python train.py --head_dim=64 --norm_place="pre" --init="trunc" --init_std_up=0.0234 --beta1=0.9 --final_lr_fraction=0.0 --doc_mask=true
MLP neurons of a small language model. Each row is named by its layer, matrix (gate and up: input weights) and neuron, and shows model dimensions 16-207. Each number is 500 + 40 x the weight over its row's rms, rounded and kept within 0 to 999. Numbers have three digits each. A neuron's up and down rows have the sign that makes its largest values positive.
A block is one neuron, or neurons of one layer that tend to fire together. After each block is what it responds to, as a language model described it from the Wikipedia text at the highest values.

L4.gate776:484461575453511481515539557497564510492452426595499499468485549498521510495576548478589457464451409496507500477496388497471524496499550468487481491458462517536541466472471535460534511501453461418506446476555459533501454418460488508495454478452528476430520540513544530514574499584523489445556497498521515442495528469505541396584512545538546453587558520469486526494499479554474524508451572471539437464512524495451469527457530529503476540468564477494511446463528476521507526461475437543519445457456521493551554433473467500522520445511537534531550462476467460527574491455486458555
L4.up776:502441497483568463464507446453543456566536415478561550538498549464518455486487473530541511448499469493547539475484492530473442536554457486571464455490505472531522501457458482506513517515458452469518448472524500458610448407438539565478407491528458534561499529467494575455537456556536512418505521505559486514400459463462493446431391476575542467451547480538433559487503499502456578525465486550490474585493557546542487462512490510458525458452556465443431522570547507578579541468561464506505468412526473425508488514469519472435487517498456486575506459402531549490507520514508541529
L4.gate977:478451510478439509541503482550503505493461512480482519534444563468488432522529493547536488482496457482484493456501474450456516522469353515530461448532486514495533545553491579560510486555595512515506522438455512485528502473454505532504440462493502525513484527445523490479518497520491487480491551524539535525481464520477587454503500509501525489549573525434463499519425501521523542466509428466506516472523462487498502450454467497473513538509574485513511478471484453531505497526395482516426585547419461458510519451451590514486525454553523535540504475466489468462487502441506492478
L4.up977:524515570550517456509522505460522541568488425532480500531450502491485531511491490526561512485473459466579555438548507492514537562493602476446467411597560489497489436467499498510531495498510510437502506501549487489550580461417467450508542492532514500482512497524567490490450417465481519419503546515472510573430534518494522559507462572497487515523526492543476557504524535502509493490476499481471457498540513536448496550543538478526554539404472510502482522528528481516486562501471517558507512517503468456519523497479420528564496485578495498538558584531484504527435457490480441458
L4.gate1076:435505585453556454449527546514549500556484472494509586503521476556545497510505550445454486457488475485503537440512484495423495495492533500526495515463550509562508577459499532540485455547479475506523453456488486512528490404453482525520458514490575495459535546519569538550512483527469464520490524512499488420472595462483621481523507475524452548502453531543558446507560548440419521504480559480505473542606529466544513467404508556378502513459522510516492529583506486512518560472475457527505468451464474514572512512507449564506499475495531557474471508496528542591591488469541518559
L4.up1076:429467496481502529479472503506555514545478464531484529491438560510458512448507504468592512555435542537480491514449418466451479561558512499573540571500514491534536530524478495532529456572471512452462434491536448418508508500552522476479443428558470438522466465424516504464516466518572500419496544547563478478483492489514472495512483541575530434481530525450545450559501474501513478474474540529508502499463470461487436514518451492464511551482599566506556435445543454485478479433479491535465451592479531512450575516448481593554590480490456579507495505567526570524506500522462530548
L4.gate1294:533547506507413495545449482461492456546493470564451478416488488463459516521428570524494517490470438488523489421481497475473515502492537442511490468547512474520486424477502463455543561468556422494546492500449498486532455426443521481535521541467507501447495436545520504492503503559488475517561564526505480492438416517498517457508466557482463425494550496565485484497474510504553453476434538477523432494537483550491556513503518498494553591429515476582484474506566506478586579546540549492611518512497549509586459437482490455540470446480494506529552482565514507453502425428469449483
L4.up1294:497506477534517472495486563534455526530465516485541526447447467543552501495573544554485523525536406501473514497531540487473567598505410574514490550523530532507540551532490500540436472545504582499551515471458488490519585511566514469394429505483541566479505565501572487491477508492511431474500508554570506493545542588431557357526505498549506566467492528459500421527522444512455519483517437505477502485470508509483467478516461547565437546456536478504562489490500526478552498551493482521480549426530475513484541547469568528524507540512501502478500501418431539440537539415482502538
Responds to: Final digit or decade "s" completing a four-digit year, e.g. 1940s, in 1858, 1983 |, mostly in historical prose and tables.

L3.gate87:477520529517518487520481436523441523435392515463482514439466567533515427505458479577499545517508533536533465507451486466479456492553477449494535462545452542526591470522498451481469466461500470464427556566530481479499471500480463497565457477463628535445463557543460447512570537516524489502517550527528529509499524480529511533529548563527518535539571460474469532445445415556410441493503530531529542536529513486442608525535523445500461506482531513505529452480459478466509537610529549459526512526442590521468534487517467511506455520506458487534479515497500521427488497439494470494
L3.up87:541469512548559437508471504381522469517582495410513510481460519491483483529539453521437499435472494447467513477481511544457430474518476473502498500575499517450525527511484491567439497461532587459516523534498496540532497545456472491536527469525502570478486532536499472475388556444529513542515575530486510509492505465508537531539485507558494489538462488509464541485531436460459498516507460526510506486531528562461466517504488502488525489508465538437490552479463568461467535484504462546423568521532529472489513496461486439498377465463451494521553474586520509469529490471524547523
L3.gate260:516581446535489510514456498456534442513436567514515468478436508520504531505575466485482467456515486544436457418576546486565491463503463503409530585457500508547542546453450501546441481487553524519445495475471517492484454517457505474468477537553536539524491507534522432553547497485476488493554466453504487420557497451493563426532466480535532504493494570478577485593555500490498520569483454543512452550526519518466477541564426531486496495417543555579511502527437444492462526487506464505473555545474528465583506589552537499512506496586473539410457471536486567569468494546528493468
L3.up260:520525489544510517448485476496469527466460518469423464463559549449449471526539463474500537483498487515512470505515529541489431500554548534490442500531492502468514482546503487496498542485392450481531522518593521450474493499522444592455529485431520489475569512528467497490486490459580529428499498602506491507469514562460462486507479481486504465485495502576520465536447537542548500515501487504491462541521503483521551523535482500472494493472542650445499499501491465433528466494475483446565531406467520510547538456515486459508504474463549536508450498467522533521503502485476512444
L3.gate541:534538440479449460525519506441603464517552529549526516522510486484465429468560474499506493460475532504525500490485523511506509524531487436435499537504471530513486467492486512572509520535538434496458505457512494538556488447476473551539512539457484531455496504538506558534544558514456528458570506579522525457467499470547455461574528489481515448435520509505483479526496502518447532485475531579502446534530533534450465530543446532483474490568531552505544519492513475447493464535488525583434515445405572475533478528549460459462467506536469497521506505559519426583517491498487573481
L3.up541:502494510516525535530475527561487494509505509530495504477481528535547506485539482551487494476522470568473504491487510478481514496507421521430479490511517460471516524505527466521562506441611564529494519516471510556500455476511556453467537477513520520464473487521532469553543492500497477539486461482474484539578555490572604436574581498531534482511507557544501479406489474396529471526510463540483465511462564549523518482537550522470483592497474484535487520497505450485573534545497510567467482527463552515417523531432475512487517418535585514525504599474489495596536464461503497486
L3.gate1124:524537566445530504490540469482486524434480495523502475468461494573485572485508526530585544471538544573552464452504450504477566484511532528466510482471546492507499539478518497442466436444466485524498534483562498558478534422569539539452517523501581448526515486487544539492507468525489503487535474493469487502505511571520506496591502561498606447509499467533497453528569483535488585453531493441519516447503448559421545530601517504556544496400561494477568469569491528463508513500516455402532528530468527459486581573474508504532488461516430514485474486552512588471446539512478477510
L3.up1124:464450538435529555431519521489515547536428491507515533471573533528441593523525477470483492499454523499458518483404472567515477517488447447543573572476515547446519519481497520506515474514513432465466457484521495445505520522519532541519524506406522408522463490576494558475532436561450424470472511502474503549515527467464512424555442566490562445573472494522488559506517549553555463464546483484585474509479431502536475545574582482489537545462441486464507469564527434542589435496462544508553537515523541476467516496503535467493563434442558489534539478502510477510481540509495540530
L3.gate1197:483477539513451541454525463572531461514546488536545501498460529515539479487467590546507490506504543495446480528503493509487492514536512453522462491446570501439519432547443446453591524499509529495566492518507486499491508479450559503523519545488520479498475487543537493475527524558429507497555549513497426453573498529601526426501477488451511581583496501533476533464485432592524478497566584533505532469461461474472569520514450544547487497555618522532488459433466549511510525529498484509497513440523495524500473538456512538466545474453499538482495492530436465516489451473494477550
L3.up1197:458464435436516428526421482487484525434469517465499557487509534538441485526476501526502434486497514554503438493515493516563487537501417421464515534571548431474483445414447481497549567471481492406449459498534489437500565490492515584544506520538514553568507502504498508523584484432482497522447561497475541485473509450524538517524496588496579523527535500462539531457485492504513400512505497486570480459549490493531560535481562452479437506504513592486504505543435440476475452458501483445500497500503514516521489540485523477451467490510491482503496413473469520490528523478434529491
L3.gate1349:511492511519495462528506511535474495457454536495495475397536532586551516519504499528482447531501545506461457561445522472460510536474516520509481555478517425485543485488485502495508531517573494498476551488518495536499498513441555475512565567525635467444483566567520443535571511547482541485476501531396459409526535532620491435573532492508522517549513524493533496490544440569509451438525538514499544477520481610448466518452536551481500443482536476522527465478516550508529506483543518487554570518442554494462502526515454565543510498525499616485514500515444552435533401486552465518
L3.up1349:536471572482495481528570469473511504508487523533464508508506488549370505551547586458460488517467516532432493468523458536474591565475478505533499514456514443506561545460482506598514489534546539513532483491556548460462464534507461473497530454527531442395472554492521526497424437431500479449459442470519477498436466541480500440477501555520547534507598489499475607563498497476448441462453497477522495508447462489552464522610479457464558496470491480549536504531511545450546554497470480524498489509495529412466558450456509497535484439493510466547454511443466548506500523431530510525
L3.gate1733:558465473470539493483509570486512471472514507548531511500509566516549497505485477511477425466435563484469445471474567567448441503468492473459534464496521566439562490562534449490549508492537501516551537504568479499536509514489517509469531574573496510452491531524536477471451522510455518492457469420476457493530457475541488422475529477496513558551451477480525532425493415524504463462489534523537552432528469505454466587510500554397591515405543488576493525487499543476568482532508496499519529541496542464431529616450510499527467426499508588457504450495480508509485440525397527498
L3.up1733:555486498475454444477440521484552421460496533499484536461512496480404569494504491504435539507518511496532514508504472550505522575568523467557516471489502471533540506501494568517558528511540493476457488434574551524521503501504497510534434458488546446498550518458488471430480478522542493495480437537478526457495477542543554477541468534560480515502554493534543498444449544547551485422482573518479486545490441536560559520577559468477548485422510538552462581505499513456450427534446468520532553540481558472510517526556532510502539473431550569538501538543521549460517519518519543493
L3.gate1909:522510544441542494510489510488594430470479465564552494462484440513527510532476570491557449467522512540437438477548511536474506568514446476423491459486595495513539525594435489449526492517514484530501466445501478496502571491503517548520533516465526525493521554495526508492533491461503527455537512523488521470465518480525461439611544495490565521503505514496542574478437475496531481483461453468541434512483481561491519486613456431458516554491506572495542427531528490487541517516501526515517551534470572510476488575503515496513576485539471551531588639538460542499445518471464526525
L3.up1909:538494498451529521487534493492505386535445453485507489451474560547474456559536496526484507514464460456526544528561535538489484524523593518506466482527513458480501447463531537571510496556565510479484503431520502458486525477488471443534436507459583536494451550438510486519390454533536492486507508545533517564520461480537464476459516421528515520487495505478468502446503490460449493507466448535506459472547485431522445455485461577487516549450511542542553489439530472422591561480537464485505533586474495459487549545506500486531515524507475452511464528552475561491568508390551469547
Responds to: Tokens in sports bios, match lists and tables just before a club or season, e.g. midfielder for, 2001–02, Foyt Racing.

L4.gate120:455508588468504505441550464521540500459510411519483559455505553464519493518500600512508513543492502570459536577475432489522461529478515425523523520527510464555504461470467557498471510543593491458515502478528528487515467466506476466529509546498506481500504513460531441491485509522469544461494469427510484426476500509473529516515511488487508495487456529449507404496509476552540458493520524487489509491518518513532495510510499513477544516567514473520486534437595533523515491541442512599509444525499478520532525392591435525550557557506522493492516503479505461557522470495490507484
L4.up120:496510519583544500462433489474485455494408501432490470449476475521462549454522478558489516441518506479422490533519444509472508536495501555529441534468424574444507570530515429538509518585503531430524554569481457473492518481502461483516481517496496478420508524500573475505578535519568417457486490514580557461480417572471560412498576518525483456496472449498571518468475440532583512469490429520526463495438481524585415559505567523467446513500549549478533505508426479510536447538455489551505549468498483434494469531518553441576407400456492546485529518429502470472548467439515465549
L4.gate1419:504480549578468480461514448509492486514503509502491478454450552576534579461588507533475513512503499524526476572463473448509501466509508540445513560473453563514492491470503453518515506544486509458496500488523549507487580483430520475507520506510565444478472460520542504542554467495501476481486520517496470493479511508533470457576475544458506537502488506517500452476518495516504502451419464462456515510516447524450547525426533513445493463490586476564563480459503423438486530510373502571481523508412494461443482532581490600483524496538480494492489512506454491539540553455503552529
L4.up1419:519495523509467485545550469482527497469474458519490481437457491476437524514526530633595501465558520556581487532527475483543513563477549453485549483493480512548546511401516484453494575546480488489477432512463480454599551502467502445533555554471486451444446438474508473481516501455449514495515504403498424437463512504502522464500465531402523576489558551499425485491499436518473508433500478483533532532489430511514528536488535476610474523528458488479512547500586532485472456476470476542496539504501522479513545535475481468551464488543507459570604512505516504491503462403453495577
L4.gate1731:493503547457480596473518506546537431481434478516476477435471470596567520509545510440498438514467492528481465505538477476454525453533494479483533573467507507613546482514524622470445456513536548549479523497534509557534467536491485488477515472480557467543404496511496409523496554577453525542500514517526496524526481548545511455508516460537462528524472497435558473475523523488504460536504541534460472592458479540501493459462501472431507454491517495533518525500556531455513479514436475502519546480479554496500522403555493496540567530523543620488575469517459500417553475510511484529
L4.up1731:506477557418560554443539480562559524492500457528471490407522513564538558491558549513505494518381552512494497495476440487440456472517504484510531507509491525537527498474503570502452470548586532501528494525517478496566411528438499459506524541484540452525445510524489480520470500537522537529459522437536495476497432564480506473473511508557532506510449485431520536517437506459448418476493479444444460579464447552555453528446551511467454461472555443599536515433533435438526515525423565547546526469514538462429508415457496446561550520561557547468559444460528533481577506468520521580
L4.gate2013:556476421516553570438491471510451553515473405493459512487533496501535532491513519547500534526509448563557500521503477481551510423422500498518485527554488455389481520501522492514583528563518511467498455513549506500478496511481489491559529560503514469504469422543498523450456461466493553427547375526522461465433422535410492516507513520522491493508493456557546458500507498495637432460499480541520502557508421445522456513482536515520451485543559503475533550491538433459434557467516476573556478494520464501529492414513448562542478492530515515553594528454520491468468508515528493509
L4.up2013:506507497554518491516590581563518533484489473537490483452482492539505513530510564541469475529604532500413394491413442458533436525545463507469514543490528558457490505515470529482528482490540464402483551471473531482478525473466543499513528541479544364515535442526537485500594508512465436466504451516501469442473490543440493450506551467545534437511537531449461515439496494504583489433552498487536598498478522515507433500480565554439554485503538413462559468397473530530484493493456534528510544519458452518510538561521536515523552449537546507421544482453459484523496468474549486576
Responds to: The opening token of a new list item, table cell or match-report line, such as the indent before the second team's scorers, a bullet dash, or a cell after |.

L5.gate385:530580500453520555632495430492456476512483425399498507495473461525565470491515531504590500477475454492461539468565519508470494537484529502462483481530487459454548541532412494566574491488502546478555472393537521465514543498425544508471486506505504558510449523455475522504497489567536507434430463491466475558508479431507479455515482508456454550574507502566482518538513471526484489506465469536464493469530541493463470536449529538454497475508421535488544455567501533476506528551538430520529515482525559499533538468429467481553452581474503491472524531441472414529501418506511567499
L5.up385:555432511461490501526517569506467533491531484483463552550490516536464490484581442567559456487482583502561493509432500483550497571559479467362499576468437476516520433415493435426455513507423552507490447518464600494510506493489512528546536446449496474523523455487465456488465483473524519482509464550485536555494535426483503512484509512561489454477537472461482568493545555509474550521452509475516516489451533452469530504541443412489454496497524518511489427486543486484497437495520506507475467462500518517517422528556506475444498556470508450496530492484524470436467533475519423475
L5.gate947:483606575507529497625458469481514483503425502417426469476458424540508484599537554442454475417547537498457488455485518466496552522488475414410547483542445458497554470549506584441522546478506449472508465504491501483492471510461510562461554453532517523557469428517466534461482473556490420509500568519556542503443489496470442507585583522481579488460528521487586530488578450472492510474456417471510540480544534517467491454547506485511505552462485577464504522508485464497529490524485569476600497474477483533514461529534510507527534471508517522506515480487491505488463496463488460491
L5.up947:523566512421480442605481417454525533481566526505521535486457509611451515544487422542576458455478498479495437411510582476551483489514497463484538498514553519472524506505500519470558562485464465494484451453517582441534569465468533576519492455422538521502517500426468492464495522487530523473556503481551516503450443466466498454503423521526519521469529525520507563510531478489473512486462524485473527550524457477444478531499492536478541495440507542534519512495495545485483509494497484575549488548509566490532526557492472472445443460487477557509524537484533499429475470464477467469
Responds to: Last digit of four-digit years such as 1980, 2010 and 1920s, also digits in times and track lengths (18:00, 4:37), and colons splitting titles (Tokyo Burst: Crime City).

L3.gate394:494505441563495423486450482433524510461525441503498504439469553499480497503469511499480580488453538572489494522457464518451492522499498479495547506514402417548574453498482441515483548528533530493532476468572451494561457425495510564506570481511529550499513453506492450445459502503519480530452557528510473489456520491456512542530569494465456429469441518524534491473438520586455499485525460472584501432461543510528517496548486566450478567534538502496472462518544496540570511435455518521554516421554551461507504509435479526545432513503501503491491512517483488555539461488496506470
L3.up394:474495517485559459513469537475529493489477459515496481514493533506535494512523486460439440433514519478548504487524489600539475560525519531541543462586486469476478493523541476410511469517528534483532515596568454482510511517476505541559580516441469527476465538531457521490403523536501564515430433466459514545532477477521560504499472406516523470501540577443595523531466497514471527443523483523474498458511549606531400541506513514480466491538477427528540522469523518464507513451469444538514469456516490523462529418514494463515485502546495529491548475421534470479556506529502531533
L3.gate803:452564476494508476490472481527519474488472549454567469465415470522506458428433545473464567467380469484516482510475542503540486453489509530516509600511515482450534505551542525499519491476524499530500557505538513523479489493548427494499532535488607491392508502514476502476422534496472538556498467446500527514502491467462505547490542450526519484499472502504539501467547496451526467496419503531447449492518510521476488427538505612514411540523468496580494477440489496408485469536424484501550505548494580568513470504564446500437451556498538541516513489462516534536497560496507539446
L3.up803:501505528507532434492494566483487547448473431475531491533522491546490543492441541443465494498464488536539493606501515566495538468585479432490526511557528466435536466466463511464487504427497513536453488510530517550468525472567445500547537555475550509495496498506489494476542544476504533509461468472487474491473521469493449542486530494464506455501465466433508459516508500567554496478435493488416477542432509565536514498566487452494511526561503536518497484530454474466530451492423509541556459574523503520480550491489476532435477529518535597528497429405550503513517520470508517448
L3.gate961:527503476384537485589527518557463522476441488487494556517475479592503464492509501525565482561520459598523442499479574545475562553557485487410502527494512434446589523452508524478413520533521547454541484480472494445532528505487538514501519484465563540447500502559467516485466448505510499419540528437550418576516557477515478572563456525505524468523618472476491447479557527512491481473451481477416552491473515570400551520502481487522506528491468457491462557494508560476483511501450509497528472423478533478495511477492489437523517476554482547475517473436461447559460524475397451438
L3.up961:482534535512562529534570433560514529512434438497469524555476511519484476478542474568514532463490487470488486517541493507611518547514549541419493536555486477481504468468420522393491577530534508480510528510520494493521496496512511477497544471449500495506479408472444534506543459439522450543550506438517546581508454434482569531511433462429559437427522456474449469481546533475530531477451499480483545564598541497480512477429474513495604515541445460454558429532529444453484556497478458479553499507449566522538493516519492437488579490539396574464514478539517471467478609491490440449
L3.gate1450:534517510502451514486474531455490506447515404476593484521490579434528426509463440466464390490453564537537529447469516435495425464510488511562510477471506499432529531518548436508492453499444481595501490545519529505476483522443484542506504553608522568520474527546543454579461530522432530548463441496490487505482441538453503475504538476567534431492490489525519525539438536498478496564559484558474432533514594447486514518422481544376487499550560484545493529513507537534486505501512410467519469459509462452555500506411542466488425535475492523525481484437530476515522477553514592465
L3.up1450:510488473476630572483418548437471508445499531548541565517562514488517443494497494462562435524461501570548488457494484559541540507509546441529502469518493530473528506430469430465462553548418513447487439532480415446456524448488485547511461450548467562495461455541472515564581529541578520556467458499553485484489529526487510493497469492496459534612562507518460490531476609500411493486532461449514443500477470490483450520501461494495491480549537529494455541523501471496548447546440471512524511410496486542527521535514432518491530526543544523550452505479506472551500555467483460491
L3.gate1464:469540513515546439550467543530491511422513477429487543563462505583457472506465444532544500497506490470439470524490446548559508561552562448468450519484473531503529489532482536527504528579461459475550519506453585490538475517566505496488528470518562553478457518488504485501468515529499443482508503472541543490463484490565521547587515455528483489491458466448517525510453510523480493484531497470520371494443502481463513477489419402458477522538468517602484488528565513552581507516400490506458434507412534598566486520499487557473557415499508561464502443513509512538515500443496467452
L3.up1464:548520488402498573576477445446491573546463486444555453477450538521532497480585524466490476442492484566481496499553465506491503516539517555390496541572470472494483539446553453605498500473508532518486521516478537483510552507497474563480478473522505513445447469542613555485481421460442520499505518461468478552492430471593494411497497563501478503479550531498511486502578471423492489484496463440460519531549548495450557477483461631458491491522462504428522501511383535543481548486527513586519497516513536456466509498476420489541436567466497430472491500471463475541489503532443516510
L3.gate1793:484526474542505577521501560464548457479503534529535461532546505473524490516573429444535455495586530486520494447471544490444551533471526503452457509441510531573523525537505484589471507566462520458548488479519550529535426510548508544525503495496562574515508399507448539500431512508493485536509473481482510512537628547468469539553516478481527474516537506461507433498540501463495446434530466523475543483448524507502516458520450432475556519454499445436495542557515492473466512555452587486535510390473496465498503504426550443557482505465531501497508454488470487495494510413434465446
L3.up1793:455478431513480429546446514413535518498485501496500551484509540517529428537481477531564397442456444470445435456487493541553544454547612433402519492537494471512621477472453462581506583507443531504458455431446488499549430524463496557465499540474548524514572480490423517540470516476479490535582522491487532502479570417551469566503542474554551534469449564466546528531473456496469516595485474470517512529468495513464517461557526461467533490493483529526522489508488432508560504479458571503451484481490547534466493502505434519566540525538440504481530490507549535489498510488492527499
L3.gate1849:575547452547437476503497405486478503487528454552560525459454553491561495479519487493521456531505503524557458440537501484434511483476475488489492528496527496468522516538536426526507525498499523581538539537487506533495475543481451521491528575526565510504500526523481510534437541499531557528493498515567436554479492488534593478519545478569457454542534477528485482526453534488454458472511507496477480528560555483442468462453515472426549518503503497525522490469491607531525556610498462530528558511501527519545454486487476516490492406526487493506431544493521581470500476494500504404
L3.up1849:452507587516585476540480461452480524487476476554524505526536520449509574469477521547458466496521533502518512604524470491523453496569386517486565451467514460480459517512453546490605443459480489489471451594457461506476471530544557501616553491494493448483513470555489521493543502535478546526477446488503467472524566468536517501516467526479546445567473559516542464493447510554458481541450527476461459472492474494475520540562471448517510480531519513512446494562454525509496438495453531511481514556521510476513624532548480498521472435500547464444498421540513426577514551496533594424
L3.gate1918:475558478491502472502492476471525462411551469531592465549523521487476499484484544517461503481452506543448433499523545523608508501405451462489499491488477537441487491514490540538516464500562476525486486572498570487545513477527520545469446413482554483465550507434538513474461458514424470470407508505519542521402535474539486486482519446507471502542589476543543467466421469564512489569479526529479458453467507537474512552530475456468527491548498485521482486465525435594483473566537444501507456582482573401516584483539525525463568537482531407526476506513485494517527430498542538435
L3.up1918:456536466574542491566445501475507496541484469468528503517493481491545491510505567503407496421430469538505509432575491477500545547474466482480453506557511482536497601555498562539528501503506493572523503523492451538478513468483427564422523511442511577501488496473495531518539513466471436494507475560555525452556548508549579498512466450546393542488524514441509456461538476546409481482493509536527409511524518466436517513513544493468477498506471508538567527550497476478502511586511468525513497530465575452569497564467413530514429471529433540487497444483451540470559513519536491454
Responds to: Fires on the last digit of four-digit years, as in (190'8'–1994), Sattenspiel (200'9'), a 200'1' film; weakly on name-final pieces and CJK characters in tables.

L5.gate494:497579502511537498550531503468519416488483511431474463506531448559509564529557525489588476523499533552518521433494501523555471553509451483505511514538488478489486516465430499573520450491477459586484517528456466509536546452532458464494507493578521421448516473533474543575568498571446461516494538541495583492530534446486477465513500518458477528545510546406542597555489508449462460467487504558559432594478519497500528533567420504427507459522494506511503530437441538498497481487496512494471521478440497511506511473498468507518478430523529522396469479428458471548429486590466477481
L5.up494:523437475542495515542466503495573443545440498411496528474463465576525503511571479515436468539529525560415481561502470487522524507421455591547432526485485550461549507530518506509498497490489488455476539496479482545512487432491486454519513557601526494479457484556511532481541522560486501468453498490574574465523549490487521473534487583481528515613540504501494533421474475514539460450441442519509490515457563455487473592554487507458472533454507491539527535493467499472477505541470457525511477486528534474497532502509494554485469478524542538486481452554403550461566505483571559483
L5.gate793:550561501496547471549474489520534460496480533499427459400438509546524567497504495564530505526534494543484487462463476439521494488541396436446504523551522466516464508532491490507517513568517454480583503537473503467516539476512388472488447522463566452461453470472444508529536542541451441547522514484517466434491468510525498488528516484533469541518470557492586537497473439489406486459442479531501428482514530593444428505510532436538473568501549458497556509512527493514494559511550422524435578484449524583506519610553522519531482527533516535459520470540488581483470430463507511445
L5.up793:551490542454538513526523488512500547539503569476536523555485499531442545529537532509472561462559497498553491457498470548505500485592556460549492520472556470461523528509525535529494477520519528500498488431474429459442477519488506542489503546454525505470480455564563546512544481489434478505434478559493479498425490398518538432498458518502446505614428571478519510478495466501499464476576544347553487486476466495486500608486530468444521528470549552536493468497476530464516548432507536530490571465505511512516447500528482481421534514574480561469504447499521487505499560479458464530
Responds to: The second word or its first piece within multi-word proper names, e.g. Ofakim Railway, Clemson Tigers, Ákos F(üzi), Detroit Red Wings.